MLP neurons of a small language model. Each row is named by its layer, matrix (down: output weights) and neuron, and shows model dimensions 64-127. Each number is 200 + 30 x the weight over its row's rms, rounded and kept within 0 to 999.
Before each neuron's rows, "raises" lists the tokens whose logits its output raises most directly, leaving later layers aside.

raises: "red", "shire", "hold", "of", "ised"
L12.down204,234,201,186,120,167,199,175,222,232,178,158,170,200,264,230,179,194,189,165,240,186,186,193,170,230,220,123,208,233,183,190,213,184,198,219,233,225,196,199,178,182,245,182,207,198,227,174,204,220,197,183,171,261,252,157,229,233,217,183,200,195,161,225,202

raises: " reasons", "eter", "sburg", "ness", "ray"
L12.down1520,212,156,174,215,196,188,261,239,208,199,232,199,204,177,210,267,240,209,179,169,176,253,216,195,198,229,187,194,275,218,205,227,189,242,197,179,186,197,241,208,198,202,185,214,213,150,221,199,192,191,164,154,154,148,232,161,201,200,204,172,189,187,240,181

raises: "qu", "ç", "ross", " them", " him"
L11.down1338,144,181,216,155,213,192,145,169,228,193,155,214,189,193,214,234,175,172,212,132,183,153,183,191,186,191,168,194,143,205,242,216,218,177,183,224,180,203,122,214,204,156,200,185,221,191,188,162,272,189,169,173,194,204,171,252,226,235,235,195,203,200,262,243

raises: "hold", "mann", "nce", "century", "dom"
L12.down1343,182,206,183,218,217,218,171,168,187,214,201,188,234,221,190,111,180,196,180,187,190,191,184,221,200,171,205,196,216,213,184,202,141,203,208,266,204,198,215,181,223,200,220,160,184,231,238,258,249,215,195,161,220,228,158,237,197,224,185,253,178,221,236,226

raises: "most", "uth", "iance", "eral", "itar"
L12.down283,222,225,197,130,129,202,217,224,221,156,203,181,185,207,216,152,187,189,153,211,158,202,212,183,194,167,197,217,272,191,211,216,158,205,223,202,204,209,252,191,220,242,189,184,176,170,198,214,202,215,198,93,217,189,191,224,152,242,232,202,220,174,277,213

raises: "long", "stan", "ms", "raph", " Opponent"
L12.down943,213,201,206,244,230,197,159,185,194,218,196,207,211,218,240,239,187,185,183,266,238,208,166,246,223,248,212,220,233,227,171,185,176,243,235,105,204,215,197,229,205,169,184,237,217,206,225,178,188,163,176,242,233,200,230,219,201,205,164,198,204,147,272,169

raises: " needed", "weight", "ile", "ual", "ente"
L12.down1526,252,223,180,177,198,215,107,278,256,254,184,216,192,217,193,109,196,232,203,244,235,176,176,158,265,197,236,151,267,187,210,199,224,231,216,180,166,171,241,174,188,247,172,226,196,185,204,221,161,206,228,173,276,171,198,188,161,229,169,223,213,193,150,207

raises: "eral", "iance", "ness", "igation", "ues"
L12.down945,195,248,226,169,175,215,207,201,213,142,237,222,194,200,177,151,154,234,202,165,178,189,190,173,180,191,193,182,224,205,240,200,153,195,190,132,171,200,263,206,245,258,190,146,187,195,215,166,175,195,199,123,170,206,218,242,169,214,272,211,226,194,146,205

raises: "sburg", "tain", "iting", "ited", "itation"
L2.down1369,201,208,190,246,247,218,197,217,234,203,224,173,149,188,206,173,203,119,241,202,204,174,222,133,169,150,255,201,195,176,196,212,224,206,193,200,175,190,226,198,192,181,233,206,192,241,236,162,256,211,224,225,232,224,169,205,218,202,147,155,226,215,248,203

raises: "cest", "shire", "century", "view", "NS"
L12.down1020,241,170,188,191,169,211,189,257,208,204,171,161,190,222,221,249,224,206,202,259,170,223,222,227,180,172,180,199,272,192,143,230,229,228,255,280,237,202,185,171,172,211,191,222,179,158,187,229,171,207,204,184,281,200,211,179,210,261,153,209,206,181,221,211

raises: "oir", "ments", "fully", "ment", "ered"
L12.down1128,201,155,241,211,236,162,150,181,214,196,204,213,228,230,196,212,191,193,186,224,200,245,146,216,223,291,172,164,221,268,238,238,236,265,183,173,180,259,207,189,212,205,225,152,220,241,176,180,201,188,188,197,193,200,144,181,172,219,184,214,187,213,191,223

raises: "ual", "ent", "ence", "ices", "ently"
L12.down587,192,206,186,173,217,178,209,217,188,233,245,218,207,215,186,156,229,229,188,190,198,209,191,183,191,169,214,202,251,192,201,185,173,172,157,127,183,215,275,203,191,203,155,229,196,147,288,191,182,207,200,196,151,161,248,173,178,181,242,157,200,241,157,158

raises: "bon", "rative", "ting", "ful", "zi"
L11.down108,208,153,195,183,212,156,143,197,255,114,201,236,223,226,212,189,225,219,254,234,213,167,208,165,245,214,172,165,241,203,244,219,235,160,193,197,160,210,200,174,223,196,196,206,238,217,173,245,258,170,198,178,219,156,187,196,195,220,173,189,174,198,136,182

raises: "hold", "shire", "of", "mun", "ield"
L12.down1458,217,169,154,186,172,170,221,201,161,187,183,193,216,230,234,287,194,172,181,230,189,205,215,217,224,182,153,251,249,201,179,227,151,227,232,279,206,211,172,174,143,193,238,234,196,198,208,213,205,226,205,171,228,255,181,196,258,215,157,190,201,166,262,214

raises: "uth", "ith", "der", "uke", "col"
L12.down1196,233,184,172,165,120,182,180,200,222,207,192,184,196,213,257,179,236,93,191,225,177,191,220,198,229,208,196,196,241,187,208,215,225,200,224,197,227,209,209,155,190,251,177,213,176,169,196,234,211,187,185,135,225,181,167,169,178,217,207,189,203,162,311,180

raises: "hold", "urn", "iva", "edo", "mann"
L12.down83,176,222,161,172,167,216,215,199,222,141,203,203,195,223,199,186,192,164,210,149,195,168,205,150,220,186,205,223,192,173,216,223,182,152,173,274,200,171,223,175,206,218,164,169,214,234,213,257,208,208,207,124,251,203,161,229,165,222,206,235,190,197,246,196

raises: "hold", "dom", "eral", "cht", "red"
L12.down69,214,247,200,141,144,207,208,218,249,153,182,174,203,242,184,116,193,230,156,228,167,186,212,180,183,137,204,198,246,181,207,218,187,181,203,242,210,176,242,179,202,265,171,181,195,207,181,229,211,200,220,107,234,204,192,210,167,239,237,222,187,193,146,245

raises: "shire", "mond", " owned", "kins", "cest"
L12.down339,217,192,173,228,204,194,116,202,233,177,152,188,213,227,239,254,167,243,190,285,223,198,201,192,229,273,132,181,244,213,166,189,195,242,225,186,215,179,185,185,172,217,167,239,207,217,194,176,174,187,196,214,274,251,199,222,253,231,178,223,190,159,152,181

raises: "bed", "shire", "hed", "cht", "century"
L12.down1394,241,212,197,199,194,176,135,219,216,222,134,207,226,200,186,146,193,233,183,253,219,164,212,154,236,221,204,214,288,193,184,237,194,228,214,221,183,174,195,174,196,257,198,219,151,218,205,223,136,200,236,178,279,264,199,196,192,251,179,225,197,199,166,188

raises: " their", " them", " its", " this", " him"
L12.down742,167,171,178,183,204,166,205,224,185,224,207,196,170,182,169,178,228,209,254,161,234,166,176,235,204,203,209,204,136,188,194,206,164,252,144,173,204,181,142,190,226,223,194,228,183,166,203,199,195,200,229,245,201,261,248,206,195,194,254,247,184,193,238,182

raises: " least", "ped", "cher", " result", " Arabia"
L9.down241,202,187,171,153,249,192,178,160,188,191,253,188,196,190,264,213,188,157,208,225,171,183,145,197,222,209,211,215,227,212,250,226,218,166,248,198,243,184,197,182,206,190,186,179,259,100,188,203,239,182,211,189,192,218,145,133,219,214,127,203,199,223,205,185

raises: "century", "cest", "shire", "light", "hed"
L12.down1216,230,216,210,174,163,211,161,165,226,195,150,188,203,199,177,178,194,181,177,253,221,162,213,203,242,196,220,219,222,191,186,224,233,218,255,252,232,213,136,176,191,213,207,202,157,209,120,251,210,188,211,165,251,239,139,214,210,220,167,225,198,178,181,212

raises: "shire", "cest", "stan", "ms", " details"
L12.down1274,230,173,213,236,217,197,172,227,202,209,221,220,210,210,219,223,239,171,223,248,234,204,194,231,207,201,190,225,257,213,142,198,235,241,243,192,222,204,180,186,224,190,218,185,184,170,169,205,183,153,177,236,235,253,209,195,207,238,138,198,224,138,323,176

raises: "shire", "cest", "ller", "see", "stic"
L12.down506,203,187,175,248,199,179,204,208,220,190,190,181,176,209,193,167,222,247,202,209,180,197,177,208,221,207,196,180,231,218,162,225,207,267,266,214,221,182,169,203,182,178,211,203,175,167,196,223,184,183,198,130,232,200,159,177,223,220,160,202,178,173,347,181

raises: "ign", "ith", "der", "zo", "ize"
L12.down382,253,196,197,139,176,169,232,243,187,168,207,203,200,215,236,241,256,114,217,195,199,195,241,237,197,154,198,273,240,175,177,222,218,181,241,229,207,232,189,176,217,216,209,206,165,139,162,223,213,187,187,223,264,239,211,204,165,208,153,172,248,171,278,214

raises: "hard", "ß", "hold", "shire", "cht"
L12.down384,186,201,155,174,177,197,208,205,199,162,210,173,204,205,239,159,158,220,170,207,199,153,203,198,235,157,263,247,258,187,153,217,182,202,189,230,214,203,209,186,220,218,191,194,188,189,197,257,209,181,223,108,227,206,170,220,162,212,178,216,181,192,195,201

raises: "shire", "the", "c", "ield", "hold"
L12.down93,246,194,160,148,134,171,206,226,212,230,175,162,193,176,255,226,252,175,173,260,184,191,223,212,204,198,204,239,224,210,206,196,197,230,268,226,214,221,209,198,191,195,217,203,184,162,190,253,210,187,189,147,240,201,176,179,197,221,160,192,163,166,324,216

raises: "iting", "iat", "it", "ional", "ished"
L9.down954,184,193,268,237,215,209,198,177,211,182,207,238,189,198,249,231,171,189,187,207,219,214,186,216,186,178,141,187,163,214,207,259,205,183,187,207,169,210,232,195,162,194,181,151,197,196,166,202,166,177,201,210,174,190,226,186,249,149,176,184,219,173,266,164

raises: "shire", "ž", "hed", "uv", "hold"
L12.down637,216,193,178,184,140,188,206,230,251,143,148,157,198,179,246,231,188,264,164,266,200,204,223,176,215,217,188,217,272,199,188,238,206,246,228,220,217,189,202,166,189,216,209,214,170,190,147,213,169,185,218,123,267,243,187,197,215,254,191,229,190,165,196,213

raises: "spe", "ised", "ized", "uct", "pt"
L2.down1048,239,189,215,167,204,218,162,212,184,204,159,215,210,183,203,222,217,179,208,274,201,201,213,205,244,214,153,207,190,179,178,215,174,186,182,208,251,250,126,209,210,252,199,180,193,225,198,174,224,199,232,133,200,244,188,137,270,239,244,183,195,199,199,161

raises: "ished", "ish", "get", "shire", "uel"
L12.down54,212,171,194,239,224,176,254,170,169,237,215,182,196,206,250,205,225,125,189,208,186,254,199,214,218,168,153,278,219,232,196,217,171,253,254,174,194,225,190,211,209,219,230,220,171,158,156,188,191,199,186,222,200,225,225,169,223,179,185,188,210,133,246,197

raises: "shire", "ild", "ms", "weight", " throw"
L12.down107,200,203,215,200,203,234,139,227,205,265,184,176,212,225,212,209,192,256,187,263,189,174,148,207,229,188,242,196,199,199,197,185,207,255,214,230,174,186,216,215,199,188,197,200,203,196,202,235,205,195,205,195,250,163,180,204,178,205,124,192,201,195,236,208

raises: " Apps", "olis", "eter", "ence", " Source"
L12.down1217,164,168,216,201,242,195,191,241,229,244,266,214,182,227,186,173,236,220,227,157,206,185,149,161,240,216,229,191,196,212,208,187,208,237,163,179,154,192,270,217,210,175,187,185,219,191,254,206,193,221,189,189,199,119,188,175,173,178,156,179,202,221,260,151

raises: "fully", "ered", "ely", "ently", "led"
L12.down1370,181,171,208,218,207,162,134,244,191,190,218,221,229,212,215,195,231,188,226,230,205,200,163,167,240,221,210,162,144,247,242,245,185,235,161,185,152,251,157,192,228,216,218,156,193,196,165,154,224,177,189,219,222,223,152,199,126,229,192,217,221,218,205,186

raises: "ited", "iter", "tain", "rit", "rib"
L2.down649,181,164,167,208,242,222,142,173,186,218,205,184,128,189,235,247,165,212,206,161,261,139,189,145,163,198,201,225,211,221,150,202,194,208,197,241,184,189,199,201,215,218,235,175,209,238,197,187,245,209,181,178,243,222,161,190,242,210,220,182,241,219,259,253

raises: "shire", "century", " Netherlands", "tes", "cest"
L12.down1182,246,257,138,153,173,225,167,272,216,189,211,215,187,189,231,223,202,223,203,258,225,193,190,229,228,229,195,183,206,186,193,208,223,231,239,238,187,193,180,158,185,216,206,196,190,169,184,221,194,166,208,195,272,252,163,176,231,244,172,245,225,196,159,235

raises: "ual", "ated", "ution", "ente", "uses"
L12.down276,222,196,184,172,226,202,128,229,223,263,197,219,203,172,210,143,233,265,180,223,240,204,160,160,244,268,179,183,247,216,236,192,207,243,181,120,160,209,247,185,175,196,204,218,175,168,234,182,153,194,213,229,197,194,201,168,213,200,178,199,216,220,179,197

raises: "shire", " Apps", "ition", "ness", "uel"
L12.down1026,211,177,187,190,189,193,231,257,190,204,238,203,197,194,203,220,245,243,208,180,198,204,217,216,204,162,225,248,264,204,184,242,207,251,235,222,229,215,233,197,205,207,242,181,166,146,167,235,181,205,174,150,202,214,195,190,166,227,156,205,205,169,295,214

raises: "century", "cest", "shire", "hed", "kins"
L12.down471,240,230,230,177,156,210,140,199,232,205,135,190,213,203,200,164,198,194,190,271,196,155,198,179,223,205,217,213,215,189,204,226,218,217,217,275,187,175,150,175,197,229,185,208,151,223,163,242,190,194,230,163,280,223,146,204,222,208,176,232,193,197,219,205

raises: "century", "bed", "hard", "cht", "uted"
L12.down1048,210,210,178,198,174,165,174,207,198,224,159,207,225,203,188,206,196,225,172,287,201,181,240,218,191,156,222,239,308,218,186,231,185,247,202,236,190,199,208,179,168,224,225,214,179,134,197,225,148,167,232,195,239,266,220,164,186,220,169,168,200,196,177,199

raises: "′", "itation", "ence", "ices", "ual"
L12.down702,188,189,251,212,251,192,150,219,253,214,231,234,179,195,173,178,204,215,231,166,233,211,183,137,229,252,143,165,215,210,243,183,217,229,157,118,160,201,253,191,213,230,212,180,196,208,222,154,115,209,213,268,195,217,221,197,170,196,214,202,242,192,177,170

raises: "hold", "pt", "ific", "ful", "ps"
L11.down1361,203,228,168,199,220,237,177,186,218,180,169,226,201,232,195,177,235,242,211,221,176,214,214,198,178,145,208,171,198,192,196,218,215,187,231,240,212,168,232,151,200,193,195,159,220,207,222,160,200,231,240,133,221,218,182,228,190,210,204,229,207,242,188,223

raises: "shire", "century", "cest", "day", "stan"
L12.down1084,252,178,157,169,180,202,166,216,180,201,148,182,196,207,290,237,196,212,161,279,211,189,188,241,243,225,229,252,210,204,158,224,217,229,266,235,233,196,154,201,182,179,210,226,206,170,151,231,233,187,193,182,256,198,176,194,231,218,122,210,194,175,298,216

raises: "izer", "cest", "stic", "ady", "pt"
L12.down994,212,208,258,206,195,232,172,230,203,262,186,236,185,249,146,196,251,190,203,249,198,187,174,190,219,215,190,151,165,206,187,193,218,242,252,259,180,166,206,184,175,207,210,185,181,225,175,208,202,190,190,202,216,188,184,193,242,205,128,190,212,181,261,198

raises: "ated", " =", "ual", " Pld", "ually"
L11.down421,166,198,201,184,217,184,153,180,287,149,241,142,171,217,188,123,235,197,206,164,223,184,243,168,238,194,204,82,178,215,255,169,214,224,169,156,179,175,236,205,193,214,189,226,214,227,220,188,169,239,204,217,175,168,199,221,189,184,200,183,180,163,186,189

raises: "iter", "itation", "bon", "ook", "ual"
L11.down726,172,232,185,191,186,195,148,229,196,171,192,153,198,226,125,216,197,107,213,220,242,181,196,145,219,173,150,129,234,215,213,204,196,215,149,145,183,224,192,200,180,212,193,205,223,211,197,212,187,231,196,194,200,151,219,182,233,170,251,242,146,224,143,175

raises: "shire", "hold", "iate", "century", " soil"
L12.down794,224,204,132,190,188,206,171,227,200,181,171,195,225,160,226,180,193,217,164,226,203,196,188,155,240,277,144,212,272,203,211,252,145,227,211,196,191,189,202,159,183,214,209,220,166,200,234,224,154,206,203,120,244,241,180,198,242,223,201,238,179,211,226,194

raises: "ited", "shire", "uth", "ign", "hold"
L12.down368,261,218,148,101,147,201,235,254,198,186,167,157,180,199,253,276,218,181,147,234,202,219,221,225,211,208,192,264,242,182,169,203,217,204,243,243,226,232,210,189,180,222,208,219,179,151,163,227,207,187,189,191,270,203,198,193,190,235,175,197,235,165,237,233

raises: "shire", " average", "cest", "SR", "right"
L12.down189,263,221,156,148,180,186,169,228,224,214,158,190,224,222,229,178,221,162,191,289,221,197,214,264,215,233,181,188,245,210,168,211,216,215,255,212,236,204,168,178,154,194,228,228,209,194,167,233,200,176,198,207,270,237,201,196,243,200,176,208,186,158,246,171

raises: "ior", "rant", "rity", "ration", "ilt"
L2.down373,226,142,216,216,226,183,233,132,198,208,233,190,208,235,196,176,275,239,218,171,243,203,158,167,194,134,212,200,263,276,213,205,204,223,243,203,172,192,173,216,201,190,166,190,186,204,214,193,184,164,214,201,212,181,195,193,214,227,191,176,205,241,196,184

raises: "sburg", "shire", "ady", "ild", "hard"
L12.down1098,162,168,207,223,225,198,202,205,153,246,220,203,224,226,202,238,206,232,209,202,191,185,163,211,220,189,220,228,211,216,174,212,168,252,203,233,188,206,211,215,205,171,191,186,186,207,250,235,207,211,185,189,221,168,170,194,214,205,133,181,187,209,272,178

raises: "sel", "anth", "sy", "ation", "ser"
L2.down65,228,203,243,214,165,228,200,162,150,208,262,173,219,192,171,201,200,227,204,185,214,243,208,232,176,184,158,232,157,150,197,214,166,219,240,170,158,214,173,202,192,197,199,184,196,186,157,173,237,188,203,219,217,172,194,252,254,253,244,183,180,125,184,198

raises: " him", " himself", " his", " herself", " her"
L12.down429,173,195,200,157,174,176,182,188,227,222,196,183,140,153,202,152,152,237,247,206,190,202,196,256,192,232,202,227,187,198,205,258,155,227,158,189,145,173,179,208,178,221,216,173,183,181,177,230,193,193,204,228,210,204,216,203,216,195,201,192,207,194,258,199

raises: "hed", "ution", "ated", "iate", "arn"
L12.down651,199,201,183,183,218,206,143,203,219,191,164,218,203,188,193,229,229,183,220,175,232,168,160,122,258,287,185,226,185,198,217,220,209,216,182,235,155,199,182,193,193,179,205,218,175,212,233,197,154,195,211,211,268,209,153,195,228,212,158,231,204,213,216,183

raises: "fully", "ger", "gers", "ful", "pt"
L11.down1390,233,217,193,201,212,228,151,221,206,185,158,173,234,209,193,230,203,252,180,275,222,214,204,209,196,234,260,150,224,236,263,203,195,206,236,156,189,208,202,182,169,217,193,190,204,248,179,166,183,205,225,175,239,219,232,200,227,209,164,224,178,208,130,199

raises: "ative", "ual", "ices", "ence", "esc"
L12.down520,185,216,197,164,210,201,169,214,213,220,242,212,213,222,182,113,194,210,196,161,211,197,171,182,193,176,218,194,221,209,227,175,164,183,181,148,169,202,289,206,232,213,176,197,210,175,263,184,193,206,191,177,182,150,211,214,125,193,232,193,215,212,173,182

raises: "shire", "cest", "ign", "ith", "ze"
L12.down696,234,193,163,154,167,190,174,235,247,156,186,180,183,221,239,227,228,129,214,246,216,209,230,196,193,219,176,234,239,183,185,193,239,171,248,223,244,210,183,151,215,202,184,213,216,177,150,226,227,169,188,182,286,215,205,185,200,235,165,192,215,163,294,197

raises: "shire", "uke", "der", "ech", "ild"
L12.down818,244,189,180,160,157,193,197,188,171,225,190,188,201,204,261,260,225,74,165,247,169,218,209,209,208,199,167,261,240,187,200,208,219,193,229,188,212,231,206,189,199,234,180,237,190,146,198,208,207,192,184,195,240,184,205,186,202,209,198,167,209,144,282,196

raises: "oir", "ness", "ß", "olic", "ller"
L12.down73,178,176,233,258,191,187,227,195,193,186,251,209,221,188,164,185,183,233,177,167,186,229,225,181,185,196,156,185,295,201,194,223,145,237,191,132,201,211,253,199,219,230,215,170,148,215,221,198,148,218,191,143,157,250,200,216,185,227,259,203,190,183,195,161

raises: " him", " them", " their", " his", " its"
L12.down611,154,171,192,201,191,169,183,201,184,218,210,175,187,205,181,190,219,231,254,181,224,180,211,236,211,184,234,213,141,204,177,212,172,231,136,178,164,187,138,185,208,217,194,214,159,183,183,186,217,164,223,203,222,250,216,215,157,193,253,219,196,212,249,170

raises: "ves", "ped", "ping", "worth", " Arabia"
L9.down310,221,177,179,161,170,181,251,209,227,168,234,199,196,191,236,191,168,126,169,167,225,194,198,203,215,165,157,189,153,174,198,170,190,176,205,195,202,177,172,186,188,211,159,220,237,208,152,178,226,118,209,170,256,193,175,192,174,186,184,242,171,194,294,175

raises: "hold", "shire", " Administration", "rest", "haus"
L12.down1096,187,174,176,170,170,194,217,209,221,209,162,176,199,235,161,161,242,167,175,230,182,167,204,182,227,157,188,242,232,180,171,247,221,222,196,297,233,196,190,190,148,208,187,229,191,218,182,249,211,224,201,122,225,187,139,177,202,209,153,186,173,180,307,189

raises: "hed", "century", "ery", "ista", "kins"
L12.down1298,203,205,174,176,217,196,124,155,234,196,167,187,207,202,191,149,184,228,182,212,240,183,207,185,254,224,176,223,249,223,196,208,189,230,219,189,211,234,153,186,214,213,235,197,171,204,166,236,175,193,218,211,235,282,178,223,207,219,175,237,200,203,158,208

raises: "ー", "itation", "ence", "ript", " example"
L12.down756,185,169,218,228,255,174,185,243,197,257,224,250,186,220,139,203,235,204,235,139,203,230,193,168,173,199,162,162,198,221,213,191,192,198,152,154,161,190,272,198,207,201,210,179,213,205,296,158,147,216,176,233,162,162,226,185,208,176,195,174,195,229,206,161

raises: "ated", "ç", "ution", "′", "ional"
L12.down184,143,173,234,201,255,210,149,198,266,209,209,212,184,188,180,198,214,204,221,197,222,185,133,142,236,269,188,192,146,214,243,192,244,247,134,184,159,202,229,212,199,162,215,183,196,223,209,178,174,225,213,238,215,169,167,192,206,189,152,215,210,219,244,186

raises: "shire", "cest", "hold", "ller", "cht"
L12.down1463,253,216,148,178,180,195,144,232,257,192,164,202,198,210,213,198,174,223,215,278,211,184,215,195,240,240,154,153,264,196,184,230,184,233,249,242,174,181,206,152,181,217,205,193,197,204,172,213,170,216,209,149,278,224,159,201,254,235,169,223,200,180,183,210

raises: "cest", "stan", "shire", "zo", "ady"
L12.down1157,206,165,224,234,231,183,169,221,198,236,181,190,214,241,212,215,204,198,235,248,187,181,196,224,225,182,174,192,228,195,129,230,213,247,231,244,195,186,152,181,197,209,166,218,181,206,220,220,186,212,212,233,264,211,182,198,220,222,139,186,192,200,205,156

raises: "shire", "ced", "eral", "ß", "uted"
L12.down1059,231,242,174,190,171,200,150,243,258,210,193,213,213,207,187,131,221,219,156,269,202,201,187,194,221,209,170,177,292,205,200,202,203,257,218,210,181,194,262,178,173,259,194,194,179,171,204,214,162,181,207,119,217,216,174,172,205,236,208,233,208,165,243,206

raises: "ute", "iate", "hold", "ente", "hard"
L12.down688,209,231,194,164,225,201,151,216,195,217,205,239,212,224,167,103,216,146,208,213,207,161,179,177,234,211,152,216,233,181,191,230,167,188,185,252,178,197,211,170,200,227,196,178,184,203,252,217,191,221,203,174,207,222,146,182,226,195,180,217,194,211,280,171

raises: "shire", "ual", "weight", "mond", "hold"
L12.down503,249,249,137,122,174,234,141,253,256,238,177,208,200,204,224,127,194,215,164,300,218,216,173,233,221,234,171,196,233,220,226,219,166,222,258,185,199,187,254,174,163,198,213,215,227,179,190,240,195,211,179,144,246,170,192,193,205,202,182,205,188,196,242,216

raises: " Athletic", "shire", "ker", "oca", "ped"
L9.down745,283,243,181,228,181,184,195,190,220,199,191,179,169,235,211,192,221,134,172,237,202,196,173,257,220,203,172,220,209,163,221,192,142,193,171,201,198,169,214,181,223,236,192,184,221,210,149,183,191,161,255,180,264,170,166,224,205,193,145,220,210,244,234,225

raises: "cest", "shire", "bed", "ized", "ised"
L12.down199,233,204,201,180,153,198,190,217,231,152,148,183,204,224,200,230,220,174,172,260,187,197,249,174,215,186,151,214,290,184,166,215,196,222,243,250,219,198,174,177,199,259,193,210,166,175,148,223,143,195,225,174,263,280,203,199,204,261,184,206,223,171,220,204

raises: "ß", "ness", "oir", "cut", "ional"
L12.down787,145,164,194,202,220,176,211,207,251,183,221,215,197,183,173,225,205,242,197,198,223,194,152,163,230,253,186,218,247,220,196,233,210,261,139,177,160,208,229,203,189,174,225,196,187,196,222,205,165,206,193,174,202,172,158,184,188,214,177,218,181,212,229,202

raises: "century", "ler", " Sciences", "shire", "inch"
L12.down60,209,176,169,219,224,193,168,192,177,217,185,211,216,192,200,187,197,221,164,195,219,204,194,193,208,247,123,233,242,241,182,221,152,257,211,192,197,205,155,186,215,187,264,189,170,217,238,223,181,178,190,190,205,259,202,211,230,220,182,223,202,213,193,192

raises: "ér", "ices", "ative", "ations", "ction"
L12.down1042,163,229,222,211,218,235,153,222,206,212,220,224,213,192,176,145,174,257,199,179,245,181,165,161,195,250,207,190,171,205,235,179,185,194,120,142,173,188,276,218,211,205,178,170,188,232,247,166,173,192,181,200,192,169,216,237,158,226,202,237,183,201,170,195

raises: "shire", "century", "uted", "cher", "hed"
L12.down1016,225,205,214,221,234,225,119,210,177,245,199,235,225,226,208,234,166,247,180,262,196,209,185,215,204,218,186,204,239,213,185,183,174,238,216,213,179,204,232,202,208,224,213,184,193,214,226,199,163,183,210,240,229,257,204,223,209,246,150,207,230,169,226,189

raises: "shire", "sburg", "oir", "ness", "stic"
L12.down282,208,184,189,199,197,190,211,247,218,241,221,190,210,219,181,156,202,266,174,210,197,212,185,204,225,173,213,178,295,211,170,214,186,276,225,215,192,194,253,196,213,224,217,171,175,190,205,252,183,210,187,120,217,185,181,198,198,231,169,195,173,190,231,197

raises: "cest", "stic", "shire", "ller", "ulated"
L12.down1443,240,192,203,168,187,221,197,226,200,212,169,195,195,231,200,193,222,208,206,221,208,172,217,183,260,181,202,196,254,186,157,200,214,236,257,238,222,196,160,196,207,242,171,190,184,197,143,253,171,194,227,188,253,208,172,199,208,224,145,182,217,180,228,192

raises: "ution", "ent", "olis", " Administration", "ence"
L12.down1297,190,203,212,174,235,185,194,240,258,229,196,204,185,223,201,192,251,242,210,192,218,173,167,145,242,241,229,191,220,199,214,213,218,234,155,207,151,185,268,219,188,180,171,214,196,182,242,207,186,213,202,201,234,151,192,157,186,194,160,186,184,223,222,191

raises: "shire", "weight", "ard", "hed", "iate"
L12.down1255,222,199,178,186,177,212,154,230,266,221,157,179,203,195,210,167,210,241,162,261,211,174,172,154,257,239,197,185,267,204,210,227,211,258,210,223,191,183,209,185,178,216,178,222,184,203,180,246,170,204,216,137,280,196,171,186,201,240,155,220,194,189,209,209